python train.py --n_layer=13 --d_model=224 --n_head=4 --n_kv_head=1 --head_dim=64 --d_mlp=576 --vocab_size=5719 --activation="swiglu" --norm="rmsnorm" --norm_place="pre" --norm_eps=1e-05 --positions="rope" --rope_base=100000.0 --rope_fraction=1.0 --qk_norm=false --attn_scale=0.125 --bias="none" --tie_embeddings=false --parallel_block=false --init="normal" --init_std_qkv=0.0374 --init_std_o=0.0 --init_std_up=0.0374 --init_std_down=0.0 --optimizer="adam_atan2" --lr=0.00105 --beta1=0.9 --beta2=0.99 --weight_decay=0.31 --lr_head=0.00626 --grad_clip=0.5 --warmup_steps=344 --schedule="wsd" --decay_fraction=0.76 --decay_shape="linear" --final_lr_fraction=0.0 --batch_tokens=32768 --seq_len=1024 --doc_mask=false --train_tokens=157000000 --steps=4792 --dataset="wikipedia_en"
MLP neurons of a small language model. Each row is named by its layer, matrix (gate and up: input weights) and neuron, and shows model dimensions 0-223. Each number is 128 + 32 x the weight over its row's rms, rounded and kept within 0 to 255. Numbers have three digits each. A neuron's up and down rows have the sign that makes its largest values positive.
After each neuron's rows, "fires after" lists the tokens most often just before its 100 highest values on Wikipedia text that the model never trained on.

L10.gate566:133126092085165087140124117105150130108144098130147090087155124148104124131138111088024214145118135110126162175129123087152153151131128096138105082163159158160179120074094170092118109111108083175067131110138140108068101157112178176171150153154147077078126093136124114099074109123149151111137181154127134119129133087075102121109079166173140190139106140150108155106182160106156111107149177102176103167143075155128159144190130134116103080210151171135092104075100085117119113095080161130118163195067124154135085110089129109134123133154119186115078169119163123110136079086126159081159088122128078126160148065159125168159153190126102122089153135106123141157153200126081131167127
L10.up566:083111118190078082129210140126219107144136147149136175152144067116081106093130057077133102163109078121199086143137172112142132168174166141100159163117102137115166147138197138103103054128100042116126096160163119121066107158106135130118109083176152110098154129111129138108117139087111054109097080135120124102095116139167136189113079120157173130066152082175144110130111136148116084097119166137157099137139121119084143171155138057128103116116129102146160131084161176155162104102105108140124102146107109059118145125144124101123143129139174166102139145132118119126184160114047136129160171179135173156155135192098145154142083087150096103120086158132163191150121105134137098129166
fires after: ",", " ", " ."

L5.gate248:116108093154119113101113093120131163065120097153117176070051146104103137152131117081101102055084164197140137109145107068087124096134123066140102155091149180116115147147138109138123134134115099108176106106101104123132114146131158096037137107118153071116143122164090147109073087144152215125120130170100132111063109115123164048142150071134185123149143148103137084120186133142094125122148130113140182206201133157141074076142146140046147182146127177113109166099121098163121099131129148105140126090189162120137120110093121165138141139161103152111135136114153084122126193082101126090100122093150109122149168117110138154135134236120162133120122116157108128180115064088166161127126
L5.up248:144155083067152191126183209106111119134148115104082069165110132128186147134184176166124100112106115102113135168085078158191173081199163116123140139120130131086093136163115142144077115139140113057141140146124150141147095068110185059141092094103183146144143092170107183124097138113146099152154146115161127151121137112121161119179128146101118125115140195129146155099156139162091079094078171106153097102064135195143058115095155143065139150121132082131147173111165113172111127147077162114135147145113185187150159132116121143117126140082134087110079092152164109141153108133096146068157135112155083174126142138140138146126153165167085079051141135125093127203131121094135102156105
fires after: "19", "20"

L9.gate22:132113201165168145127177182141180167124137167128135091149143125085097106087125129105109176137152142137120096111136099151131150156103133190114127110123180134146133121071150094052127093158138159176080106091134160127170130161091127191140153127170071129125079089125151144122155114148106114143145155076145162125152153099124163120066084131164073123033103172102115134154117084116158158141142172128087121156096136147162138171212124098178167071166144115173116157142147129128127151134105135128155144178065128160198082081056138119104161106141146109149131124116197133119157162107157165141195120134169139113163123135191094119184124154082113150104186182110136098144064117137065127182101
L9.up22:113089149138130137133225148121110133122132164122112071109141125118106077121129103154117110127128137181175174135140137124132098161179105112081093063119126137124161143071119176163143131237127069126096094117084134144137106154119159146143153144098103086133126064082124133148153061143161114044153184125114172134152123067145133118056063129152173109192116127164150125131159078131129095107137136104151105111142080090133228170095114138067103132152140129150152145161173085122163124143092134152137132160117071117131136116135099101178119058118099087143130147101158074189085133085118118136142157160119167190141111107076118123198139108097065137079131116103168143110122132112110136192103
fires after: ",", " "

L10.gate36:116099114171107134137164113113068137111141099140114079185139081108100089127138109170121130160151106171148151100137083170079165183153171145129086124096074142149110158122041106152157106162145124126100083094118081121120174123136124087106085149142116125089095105150096125143179073144159164143124163141150124137081148069135148131124115161118085158174129131147126167140130127134148153152113073112136129155186149071101148150143152123133175070126107115073105111093179061117095109130138169093139142104162123105144102111136141129208107074165135180134156112110152139174118123086143110096178063091159167076165143074160169115223158077125099169074157153216091173127141116183188144153093
L10.up36:130179180115143177091103122158126143171121116147119131097182089090169087116131104131078152149119123194085224146067137192163108127175163123200146120162124151125089186143098134070119095167167132131102147155083148111108124124119145112084163153150125123191084151148143075115108107140132124169146144108086158123047088032148133127103091193072137108148130145153104113082122114077106110169163143133109135148113096099122179092149211144107122120155122139133098146131151105093139143131133161110110108173134160134163146069132161107100185144154108172054091154181141165135078151112157140146180103132107168100151127169175131116113146106106091160111150104101216129160060121104111136131140
fires after: " |", "20"

L4.gate496:128168140143122080090153143119178079171190094154129154100135113188122117166119085050108167134075134149122127103089117139146101133130123101142109091125139167097156169139067057136171145164110160120118153116129173120093134086149106118148171138138101097094124140111217124123163077126073118143130128146081171113159133043193158129135116131117153123120156050104142137168185138167115121116190105124096191170149118089197090092140188149087050121166132112162113052148126148106142119101073109113123140160065115134132119102096135150116142135114185171135174192086160105166112084122111129100097120154105098141113086145145126133180047095100150073103169118127163124149119085106101150144119
L4.up496:113127166226135176140052154115128155126141159202142135104096091124095094114136202163125160097126187130130107091105128187113201107077144119109145089126129092110113138041130157136136132108155128162177070107181111080087156155107160167058109167158147133092177125140149130128120158114156116088168106068138123125199116101126185152086146184154126146128165113133114155143172057082132127099109111120168070159135107169106197137152142183100163145117156111138113151129155150107075132150122096186105107150152149167096107101167137130169107178141151111160083143099106119117131180150103132138158132212162114144132145110149137139111133098085191185141179157074114126129141120130088154117093
fires after: " M", "M", " T", "H", " F", " E"

L6.gate366:125054118127108121116092073166169128174120082113083104086142109091108136190131162080109136177136143187084092109164167121093100164086101174111132144147101122138100127114122091104120152152140050131115120093161103080126152064107130108154217132172144109121112119159165095157126157100104121176150158139101116135103114129157070123124109154103102151149121122117116152073163092124112131169147121136186108082095119090154121115073165186126120144121124108131117129152133088083178170150164108136132110101114205056128121162103145160157137071131117159132115157105115186180106096115174118110147102136082127102180079086124115078190086143018142124150096116105220164088130147087070142153120
L6.up366:156136165122118090143139084137123118133118124148119157171106146171128124073061153134153145133116116109144102163141143130128077166129111199162131011075157108099139080110111130147102133121156110124132148116108124186133133113151162110136106118101121109119141159094116181038229053165135149142134155146177144166122120150109112125118117133136149083119122175123127139099150108080160106136105144167092090109089150158119080094154203161172159140134129069151139175142116194065109152137122075179173161117136115106079098113113120096170088148180055137112141146148146131162137137139173111120137122116191158128146138200106127058181141154148111156082175147090093090104126083042135129178149
fires after: " Sh", " sh", " sk", " ", ":", "erb"

L2.gate485:182128155078108111160113122177152102103157167173083103150073124173126126110180141140153134105128141196108171085146087072142140101116115126102132148098092138081112096151179175191134090154147153131152085143066103140106190089126147108099161135091123143161148137084101153162109126187168123140168067115144095126048112104155106167134137130121173113162081084109125136095169143133100156113165145171134123152172100097168144157122126198134198104075198138139124187117116094146183126092091143085146070125093083091128082122132091139166145173105106154163149104156108167105123183142112128121125131081144069106095155113097125111208116148195145122085106077155124157198162160127125135139179
L2.up485:135090080118152096113131121165082146152188106113172095102098122093114120133184101088162123103117169146149116095187100012133132132166115161130124161097103116099095097122140132214154078096078105093151102119099128144146176125128122134110155112088072174141119131130064187171161100102146157122188106146106124113139164100146096175090146119154234116169111088120159142137174204124120143132163127145172125129155051067105150158106106119119173099091166137122151163084099158154141160086129174099213122140116113133130115112158125130168127153126121151138117097141128095102134077112135145113108138130109092132133131201063163095157144174178157163124131089154134149197129106072132074150164
fires after: "20", "19", " Con", " con", " M"

L4.gate12:092118147149157091159141131135221156134127127169118102147117193119146078190120122103115134150152124127052067163152135130100137118062119138153092164167130099116130147147126137092152146155085100114136180155127220091076160120118108099101106166091117068109163151126101147118127080105098114201079147113139127106119169154133188149099097125093081128132093144133145094108137177142162122197129140131184184125160137143147132198159102088156123063159094052095121177099133157088067091109140090127086110203093126148178089121098158095095117129116086199142136154110128125116131119155106161127115094131199151114140120147116177112107131170208135132152149137145159158166148146128062117174101
L4.up12:158095137164094113141071134131081168152144098138124221130066108128184164127145099106145100117119091085122116174122145155105115123070119094168135210185137139109097169160168108141107158168099155141106137150169087200056122124120139147136140143137101124090143143173121159106102087157063153155189124117037183129118135101079157126094144106110108092042123182189089113082174054136124150129123120151113095138068100110134054096124169105100168109081095116165086102181115126137140125097186130141134110156177148151142133133123159140092083133102108147106186165102163146161112106136100166119090102104149130152116130153075144150120128164094130100142153190159151163093108105096110127168168
fires after: " P", " p", " app", "P", " n"

L6.gate211:092152162135159108119172115153087146159118128063083158087095122091115144133101119088121110117096075136116139134094160140141114178110169119121084104134146148167135117148088129092120123139127136105109194135159109097168150119118090169135126152124102152097138134156130162097193183114095139115191141117111075091169112133146124124159150092192119032078168115147150145188186095111128099131168138116149141182065067121090125128090069149105119145119109149118126147099176143100128141099120144102112161150152142187152146124150093200181107177149120094119110142139136107201140064124117229071123063150117064102141113157116174110121117097141087157139166135160154072084151086145099067041142
L6.up211:135126074144220130123180160122105076094109188108132125156152062123137156135080140100109091101066148153104107218122136118099107105147126146131083118076141161087175069171110166172089138138143091161150153124136104157088140092147095099126120156159128113175133140146097142132142126106131185142143099144155106149105119129181148102171182118186128151111145103074105116117122139064158138101157190117171155131091135144098128125088151071108105199115078129212082120075107110094134167144090066082159117153126152091136000143085161123162120162092143133094109132079129143136102089068107190147136139140107121116138133136109146135126122105066099116105122144121121091083171139166157107165148
fires after: " R", " a", " Sh", " H"

L10.gate503:126142149147189122132084114125176192094149143114125070154182113086066124156105111143099115115119125198151128179177136105089136126154136131147107078131179142110127096054060129140133084135193158146126088123146119129075140194050146155164101124096120089141138112097137153153156116134151103162063145076140147134126155136167168112116100138143091118198082134158147123174172138100115129106130104133143158157127152113152122152195133165114093155170172176128111099104161130140144137137100114161137168159092096130171114182096068142195152064055085171091122198187140128166109163091125172135158150123113157102137119035146123038121102136132141116157118180156110096137122119131114118170162
L10.up503:083176141102140108135145172132120144165142126133159081130132143144120152097141077220167144154132175146148134119158160123097128153131100143153114149102086180100165137111117201118138179143171086175118162100155142123062130129117172137096077146080118134140141056168149127145133149166109080154124182111167154049096078092072141107076119143166079099143117116136087154124147129103132150079189089118092184158090155115096147132139124146176148093141086142135124183137102199110102122149156136136128154153063073169144110165076156163169210063092144111136124109202107118177094133170146141174176146099082103109078132127107159126116173118097164148105159166123147120110150161099156112160190
fires after: " ", ",", "."

L10.gate570:070096214150109077131077090154132104160147138164094126120045156145070124190164148103149152157087164085078116132127113129128079092105145111075121201131145145137079180177099148126131152105081116113102061115153173124097129157129159159111125117145087092093119117077123186086104124148093130142131116160131132088136139129119158121093072112104165113157164124104092100162103146115081125124114048139156073114120055102182139144115118170100086200123087158120134096105205132139157117154107128104098108155150127080155122152139131111078116186109094081149125144055131106098099142109170136167142136125119120215161113155125170096140126182123115135101124173166099125114147110176093084056096
L10.up570:055156078160074157156176110134108051106124157125100119164113143121124110191062132201157153100150131090135106067131096154148047095165199074119086091083155167132140098126099162154129108154087143139034092150121116141126114081122164138185099113137128170161172076180114201146126141108117161088153118161105100132110164136090210149153234091140146126110118112102105172132115142141131127121130116125187118168111063169116082142127112149136184163091115131148115102080137148100134084130130121065118076134110151152141103104164108151131089144144175117100143117096110114160104152122105171129103188115108157152132176129146166107114075159132118129159098131123141083139146140062100106120108
fires after: " the", "19", "20", " The"

L4.gate204:085118089110151070102115051162178132127164086057128109115155126158105076198088153101139129171145179203157174113087180140110136150112149061097125164154167144119151119124208106151106100135124119119116140089134049159168136109079132144122086170143123093098136157179101134126123157080169155150141095047124141143175160098138177135094128112098095139183081137096110139111133146106149158121084176141137176149095102123127134165131131130104121135167177142092121145110085200104091182143106137099141131061094138072131165118157081098161115195175070134124179094130173126126151109124186142135098134126144164120119199137110121145076132102164145161174147071118102091153133126090127146140173
L4.up204:101175189200155101075093131148148132113139150111100204087181099116020120099149151095129128104186105106114179123112135148137114149075099082103096119107135145134156128154121129088145113088119155175142090104166167146101126110098104139065166151143094158123141157095126127129126162128108176137174141108133159135083101143141098094190044114084133063180152128071116116197138133088020130099130151125150111090170075150148114095102171130070090186120125167136108114139142155145148069154103082136101121090126101094109144124092106168140121178166140139100161150115161110140144114133115168128109120121136104145165193064094133140104103124104126187072124073129100104180148151139115093083102
fires after: "r", " gr", " el", "gr", " bl", " br"

L5.gate91:136174162121121118143121155086149135164140105169132127097134115137111137090077195162188113103149121056166155187158178146166108063187146128110203143113135074079047139121153111174171152134186139119057107093116101155115193137112108179135093145110153144150111148184088160117132123205094138136112157168169112076075094102150139155203156118133095137172098083134133109152109142096077100108172120121158110121109127185153131170126130171128175122141107164095060120139170105140151166107124122127101160107115164093149125124116158107079097095126124181126150146095072134164175103168182108150177127180076108149093181134155122098146159138132154081140153163119117144115099190125098130181148
L5.up91:113096109123103145123105092117186128163076177180066142136119123101156152146156091129113179137154151092113103110131084109104169136107140091120130084087083135134145088102046063063123135159127117117165166080069112110139151139153153073089156100101118179109163109079119200064113089086173143102184113157099112111094126134132130123123137154094128156151091171090142071120106100092116104137090109135135152119118034127153128118131181169139071102130118167133137138140140151067134115199140143120111132161082139055111145116061194151129069153129137079100135105036129141131124103126136158146167129117101121115111161138174056120165122099136038155130162078165106082138091126119145135112100
fires after: " ", "um"

L5.gate530:169129131087138116133146119109116125155201091190064141162105102136137092105139168088180126181108096108094090116135186074119123085147079091152136114131123054059141080173079104099117093181120169085110218131104146092091107143134123130120087142115115148098175160130133194154133155164082149115134103140080160111154104125080193125124118168139130133121160157116132170096131125127123141181111167102138139135092099104043098146112133124047099067123093107170156110127132133154098123128147085174083117181097161120174141112144148156123115121112048079135156110064122157125155096124113099134133131124173126165133144136120226153157118137177090125153160126175135188208134093122127132106096
L5.up530:126106118157169169095131166115129137109119127179110175150145103164138086128114116184122142147162144133147141177091145086136143128144088139116089154080081156145159084171139066155106142153123148171178155153136118104121147107148153145142132016098125143168176151122187112193132140148133152138084141151052149088123141149095086130158112138147119164078112177124120172125139113179136083155197148165157121172074162153144152163090076168123112088082088110118169095064140130094134138127094099149099115129107148187200141119093093145076156124114134154073138151118141109123081075135181138111212111176161163131161092092140147074142089157134144091090186109099150151147097157113094101064193
fires after: " O", " P", "P", " D", "D"

L9.gate28:121123093112118111144119106200144117114124138121133134146127076136067097163159177154145089155111114143125074111141162118115100094134168045152142121082215141160149071067105111102183120147124122187085131116103171127108172135134081144092181140167136088165070142110124188113112117078152153138115124215157117130171153084129126112098058164183129105151107138117167136154142114121088143029132066115170141129141151131113189184136150115105162148119179083122122118166154051129094122143092145136103143106142194108126140105142106110111186178082129124183125137127177158150124166108135140119149062108126119114143216064120118134186104125165095127140156147192119146103148165137153150100123
L9.up28:155086161154118153131124179160151149159132084166111148083155108105169173088215202152042108171150147163132079160135144174147112147091159133098102140122151069150146113114157092146146110127109152150112161163100156176158090099048138161110180150131115093154144132146127097119178145065114143141165117166143119129165145135150124161147148113182160099172099173105116195143152146167128150119156119103071101150113090079158173134081113157219137133212144122170088112125122158101166101105111111111124149053155083153122102178130108176116163121076123097144118075167131191166090100156109146136129159189141115135115112130210179081136152120105108131137177154130107106159144139142117103159096
fires after: " |", "-", " ", "E"

L10.gate508:136195120134067125168114132131107174162174089149099141112128136150131114152098154128131124143116116065064165094119078153153104135062149068141104105148186182154122191114082142142195152193111119167126082135159133165084105133108098104179185108170134144119081131080122148118163120137141139120090122117089107129085155089123123137119123124161130144141064141108160135133138072194110178150160128181159124116138098142127104101171164152121099147133180125153118107099140133078177124153114183133141153164114063127121122141123140136103108108155152083209142134147117197118134116164147147119084129107088095102199042141193088056161051199168134164077140128138125113131153163089071134149129
L10.up508:107152076125168070100111115176194138113117155088141128143156108100113113110156088129149220128121135145105105136102124126122158076117137147131165108105137111102072120162165118162136132120187175181131123110134115170167147066114114120157124135134105097107141104110158098115095145076108151135097138116152105124205091126108129178153148091170013109122100097158124135156107187109142112091072087093182180196133173172140068188131151125180111169142090124142124138117074166139111115064087180129178155150100051122176115092136118101165150119129137149102102130111175172159115141159133184172138158147113205106125151102092132130170114154065090109125172156131135121184088078106156121094140
fires after: " ", "|", "–", "\n"

L6.gate7:081158156128120061128204180155152153079122134096120165128090117145092131176089123132049081134074106220131114170102164164136129121141140132137097095107194136084146145146080094128129089087138097123132132079142152138185099102149097199140090171170118099111151106212172149122157160195129190113111184101163163095146159104154151123171106121105124106091172115145100167181155116149094113129123101161107128180122134113076074129112142108090098114151154128143163081090108109137127150071156141136095194152025131086172097097142133155145098154141122144118143096107097118134128100105139155103149095142161181139119092131155169146152099175123157077084171131121111089180136114101137127161077
L6.up7:160100122167121138111074142088189078161162158153106188155150108158133133099154090149162145108145117157120171118122118094158128105128184140098188163172037072127157139082162121132161086184186130081108117099137131061064153119123164120145170094148190156087149139123136105160143102141152133148112089147072112182149150146092165074146144106204093191126129098163088062174169077142086126116159108138139141114163144043185105103141112104148134140101187066137126132139137146089128105067137089087098060143163116110170076147089119131154148138113182106138156172123143164076093127112149082160114147136162132142141159171124123124140131105104156130105106193127110094128072122134092106114155
fires after: " O", " T", " I", " M", " S"

L6.gate565:162084143102177069152083092147143122130073142156131102148129080100110185139107091107116145159111121091124172139128123112143123103127114202133151166150121073124103133108071061100091160150163103124130118141108128129154152158147076188094182143104103149100171124160134091088193106112120119153117112142138110103137106123091107152126144143202071109143181145085116109131163152105060154067129152125155111085137044106063073156131197187130128109135122171186104105138122153110158131176219055102085186161093153083102136149063174113089127119160148073097148161115145086123118131113179131099172128148161127113064152075156166101133122136130142098139173141124124102122123118150163104116068
L6.up565:155118164132156117103103120076150090154133158188072069068091115143132114131048132141089146097161135141068152109108094126045128095183089136164159138112171118078139136099132081126158175114127074109172089156152149089127100140154175115128116074114210110139105126124109180146182095146093190142141159140126083133143135142152118201146104206194131103080119161114134153144143144133113099129085107192104147089126169165115079184124183113119111088109154143110109177092202077079172113119124142119119176132151190132108103088125190175154133071100127135123096105103102186106135079100105122163169114078090154106129096112079123076158115150139125125128135152097154097136153154109134115107141
fires after: " ", " Good", "ason"

L5.gate290:135155089121143100099117073156149111139170111087163142081154105128123105155121097039119181131069190107086101107093147118114095109131144172087100139175173112165121145142133115121141122130134138137126127129145144156129192141124106126089205166135146161175054154147164178128096073115096111171134089145108141104170110104136111110154144177113125140178186128114155112133059160118155089149226094123132165144070115100171120130128131107133084120147125150128073134061153186097123115156134101104092072175131090094091172133090093124110144106136071149131088128132146152138115033096180130116140081115156155108098139151122080041116091041107123098123144140160157186086181110126121147135164
L5.up290:082173145176159162128135160167156176144174161105151033062165093111102063125130166097113121162136153098157186114153109100163078082158088155063126129129137126090123125126151179166157112157166132142132096100136124129149134103148187102125176156155118076127099127154075176123124175134139131169125124101112151112139144144174108146171147182153129155188157139195158133154087144136061186153145162133185092122152154147070123178147121080108100120149117137147175173129141119087143146077115182060156155173080141149145122087149115157180124133112129111170096110173101082071126152164104117094109121210105139107140108081127157105144129125143161143137091086100126065195164169103104090150103
fires after: " r", " bl", " el", " tr", " R"

L9.gate269:142124128091133191096126097133141153121150107139158081127068198141126114180079126155101065105140113106090146181172145043136158136139096121165152151146198105137101185156138166151108131129066138139118125110123081138126117097077121111146200142147084107149116143137092106114151134113134127081114136140182191092135105189096116121103188136125159175140144158076187130095138185082147149094157173114160124115118091136089127149127140089114135148090087123117121125063131161130162150088134112142154127148115143214154043122115139122221140140146101122105132183098121058143138120098171127159140185177124150122162127124148175089093168089183142154098145122082084169082146079070090123150163
L9.up269:115147138137175092129125083170129064189089119130100116130164075194137170065107166158130142167107133175097173150117079133134108140114229149134145145117162167107098112079190147112128120162165081123107133101181153159090157170139088188099080103076128119144100090113095070163107134172072130197050127169135139122130066133159136140091122177119138123109140094172095124137128106108048099090161130165068105123135072131072138115127102107129175155134138082142141147167121159111109127077148180144147150163149149127080124086068106153140117102081078161159179143073154058122127140113141097126133155145097134133099186114125139127085093104150163116124094142161135134165144133100096149162176
fires after: " ", ",", " ("

L5.gate531:117133167172160114121131121177135125189074163165122174104158153217133143166153151134096071073143103152148105134071148121128132113111122123115114156181141146086172124103115078084124078171122167140166112140118096139160103138101098153137129141049131147092149148166125147161186153178111133084108102133121100139176155110117156110137128115125097079111139113061123158105173118093090065175164129091086129137088173096135057136116092065082177087129140146141088080100133125171142154175133095157091152171110114123157123125092135143112152185182117130148144113114144105138119131138124114091070114137202129119132042142180127155124116087118169184124138096165169086186137173059062091082083
L5.up531:064102151181092045085064103156167179156113110120128114119065179154112147142078115086158124135062139116123112194108127081134097146130115102099082081152135205154142099103119100108096099123091110063204120126146158102084124124126149102157158183136085118146143129138054160081053101171118140158128118128135104109107161124191158128131117097120133103113117076173171126161139148140124119112092082128169096112126089106096084106070160178149113108143109158115074074118192128105166119109152077126134123101150099102113171167118179112207124129123110125181147080141080108072116141181161091145082109136087146109107107150131083143127132109097116157124097140168155078115113074146134125085082
fires after: " R", " H", " T", "h"

L4.gate98:115138122130176143102147170125111125072152206126112157114131116088111096141085104084069109058164092142129195143078137130100173095161135111108175129125164112158154162129084112151120139142176092148107100139102124032155086103120071192095173160101146119145113193136123121104140133148081168156099131142180132097102089118097201129128149105161136103095103096154176123128123173175129155158128134111131192132072113181104139103143166154088174102097155161136154131131132138180133160103137128117122131168053131115167130075155150126068104138126119161123088174122129117123168121096112184138146100180119167068135099062093090146149033172114130144127126118115116105154112184166067146051128
L4.up98:158064168176123111124157096121142175133129076136136155147140156175124119142138146159124098100110156137079066072143108118123072147156069163163153115126096122130110115102118074084086145158097141168046131171082174154097114113176181165099073105059166062123103137180142191154139147177144174146135140151127127150154118141160123157107143184141133109052138133147143161142118072151131169146107064092176119187179091153044127151101126096155126151120139127143110072096138124113104084114150152174132079183156133114165121104121143140145130190162119091077164128061107148127097118074169093154150113144140109190182154143125121112144151134079138091129096161148152094201139147135104088093132
fires after: " C", " O", " D", " cons", "D", " c"

L5.gate264:124118132056143074135094145183181135129121082078174168137131124135150034155144173075077139145139127146088115123105138175126134057129133098166095088083104133156105134184117069097125136101078110150167082131164173132196126074104102118075122200200105141162109177052137143133054138168082132113096136112060171105126098128174121078135110131144198087145134113101145117123175114115141131146138147077172133158045142131139112108134081125084143132128085084123095146105149100130082147124104140158081088128119142122153124140139138144164137183150104124109143122067142131150166110112130167137120152084183125124110156106124144144096116198206120082142114138167168133152136127069153155140109
L5.up264:109191074117179089086161157088172136106091090066117117120159099105106140149130161080111134207134087049065107117095191159095104127144166116115087099121124133135141105203120067120077115120132171169113092114086126141109147112140108096121097131175186107130119152148088106167095088185123193154096142102146113133102137130118110111147098173152079147095071060087119115075155085113154189184125173065158080121104115114134095157057108154133098148091117106148145051179111134138085152162131147087059075114128112149108140141146173089135139162117135139107096149132143103123118093112151132200123081097129101146138183140112122136139110162169098141088149141164099140121102124126109168113191
fires after: " p", " w", " P", " N", " f"

L9.gate494:150110138129169115140150077151121106120121128150145139173147117168146099113113104126204173155122086118130139174190132159129177114202147152108097054114163121138164099136133108143168090078091099148135101135176064074108126156134144106106121167097121150111142139151093145149103153145106179220094169129164150084119119044093169160171088147098136137130095127174163084116104183233153099198125142098146148131117110137120147114137080098085151130150089097170129086124140105124109159048104116091110175169091112108117225064129081139118139114114151156139115113148136113091056127119097105075110103140116115132136106109070088110159083133173098088106214130125141137132137118156117147143122
L9.up494:141130113083206145142116148189172144145081113163170137138128097137086124185143159058109103144123076127138091102099105105079160133118162099150153136125109123146138137123060114113148086071093101131119120175168170128142077102079110213117120121137126146097100124098144091127146092112100177150124162193063139066182125117166185107185210111136170063148126116177124174148103123158102082128169103112116135175188122177114140145132058144104169183132107115131106120115105145115134091104113100122123149104075082152127100122136183066103103148128188154086113110087128125147118093118117121060130099124124140078139083159113158174109046172119099113160162113157159069121097131119104113126177
fires after: " V", " D", " C", " P", " v", "A"

L5.gate320:111177115080118116108140164100089151168100120165162100131137127107087103094134136088172114111150118123180183079174153131145120141135121072130153121140109086123148144151129161120138112083133090130119170121159160099163077177068135168084140150122127164146111170085118149114106138094119150172076091123130178134098072132176122080067163059096148151122151079121087116202095097134184154071128093078115114140102148183127126163152142164078069112144129032166203137137198133177129164127119099123115124122073085151085099175130185081081123126116125149167117087101112093157154157134112126105098108109239163142148152113128138148138166140135150176189138144169102125141134102102121135077159
L5.up320:151119099157104096139108154131173160126091119159165100071109103093161142110136104149144154108134195131162176160155127112112068131162150107144177103184146122160106156077137092103136147116150094139132176100111141185144106185092099202083140166103133115181145158166158124147120117137152159126136139078112205179165068141161115120069143103135148147130105086093123116189119090070094062109136143122090138145082121113175075161117121127124123106139105101131179145107117166066151140118107129148150103133132153096083065192111142097117134105104137175134174136071109132127119125107176113105176158172173185100160159152163139136145091132128169151163187170152118091081108114000122109096119
fires after: " ", " $", "20", "10", "00", "50"

L9.gate79:119115130112132151168100196178218136165062162167120161108136147083145134128121152124133113126113151182096143152105172133062139128105113126132217083172152106105168141063164081048140152172093044190129195108147095128132100073131074149116112090205167104166089093158134129142111130103170129119111124142133154119105152091134117108062126184116123169161152065123116110152131106103115182109125152138110156126127097125155126117156150123089142143101108094152122115160120103139054187132150118107103131126177089160087044142094185094132171172148138153183147126113170117122126107139129116205131097110128149104123151121159071090172125094115167149144084099119093104090114157127146115160167
L9.up79:157061128123142087095128016145115136110103139145060111142053153126177179140109117140091134131167151162152169143136115097077148046098095114122125110109118141053122155090200149073141180106104090131161107117105118188109105170094124157111108145088151132135142135112152085151120162079157144130080096089100122083150056122101104133079082120153186101137213097142087118186130109097093117152088178110092113091128163134146109127151122129097132082117116122145141156132133201102100076133122131101197128190233149109119078154094096148138125125062106137087106098150093137145116184117130141123163147178125118104127139136120134135169168162160118123161145103102162173110128099126099149121117
fires after: " ", ","

L6.gate307:072112100131117127086131151144096115093126084063109124115162087158149146119180171060170155147070167118072124096135134155103152088087124096076132127203145166104144153143171142118121065165129114120124114183189130160072177043095086082143154171121049113170133080124118092164120117185123124132120108136125124110164152130107156074154076129146145099203093132167123128098072125114107158095146126103088122158098156149106148111164075145089089102115113172150116186102140166173157079162110127148185087101116087128114104156163117130125094099129114157107146109164117156142147122120133083192124115105110101077145145100159087153091119088135140045160048106133137097145180147094127146078133
L6.up307:082123095195092147135126098119171105075119146052161106113102134098164098153176076137129115131146164105132101155131154132119102134073128138122117110102110167210103088188170155198112049139067129149109108046093116137135102124131173151159100131110138135079139110097140137153056128135129139088088136155166108154101185110090112149097123122099126065173117172116129103147083174091166152142103134091162139117131079145226121146130121090075082172206143123120116120049138128129104119132112182156139155109062115180083127155094089150162127158120053119173136141111137127133142146123174118137130095160120152103187105101126179132104179128112122189119207107156123147134155132126139160109125
fires after: " arch", " Gr", "l", "isl", "r", " el"

L10.gate502:122123140193068161089156167120135158087095098109146097107107109086068118098111107181133161141144161120180133105186097127125203129089099151130054164166177129170112165084141122147159111117163087118093165082169091127162095176137069183182121173105141103098113137143161146082138096152144135170142151128123137145154127101150149144076097069155137176091116145138178162159103083146132125145153097129132065127115124143129129148165097094175077125144072106160128121109117119163156100116067138140155117130135105112158103154154132114173123115100203120191115090098141174140122110074075082128141137156130146152115075083102187107130174126100196075137147105211203077104178092140162139110117
L10.up502:165122149133112108176194128016109106087129143156106098111145139146154115137066098122109135150152154168154182115145116138152095171142108179083124093143090154087112175187097139145135152185055100100159093135114136134097106140119136179126144095091148124164157149091096112124165149161122071090168113155124156150151118107158113126119166169108143117138143101113172122088131121111091137130143172139161139097127123109194136156110102166126040126134099169111134091147152061068142163117152076146112133170131086128175087151131097097088141072129226151125178105180119094106115103157102162082131050188201131088136126077114119164075082141164081097147126162133110148179086149107130145140164
fires after: ",", " ", " ."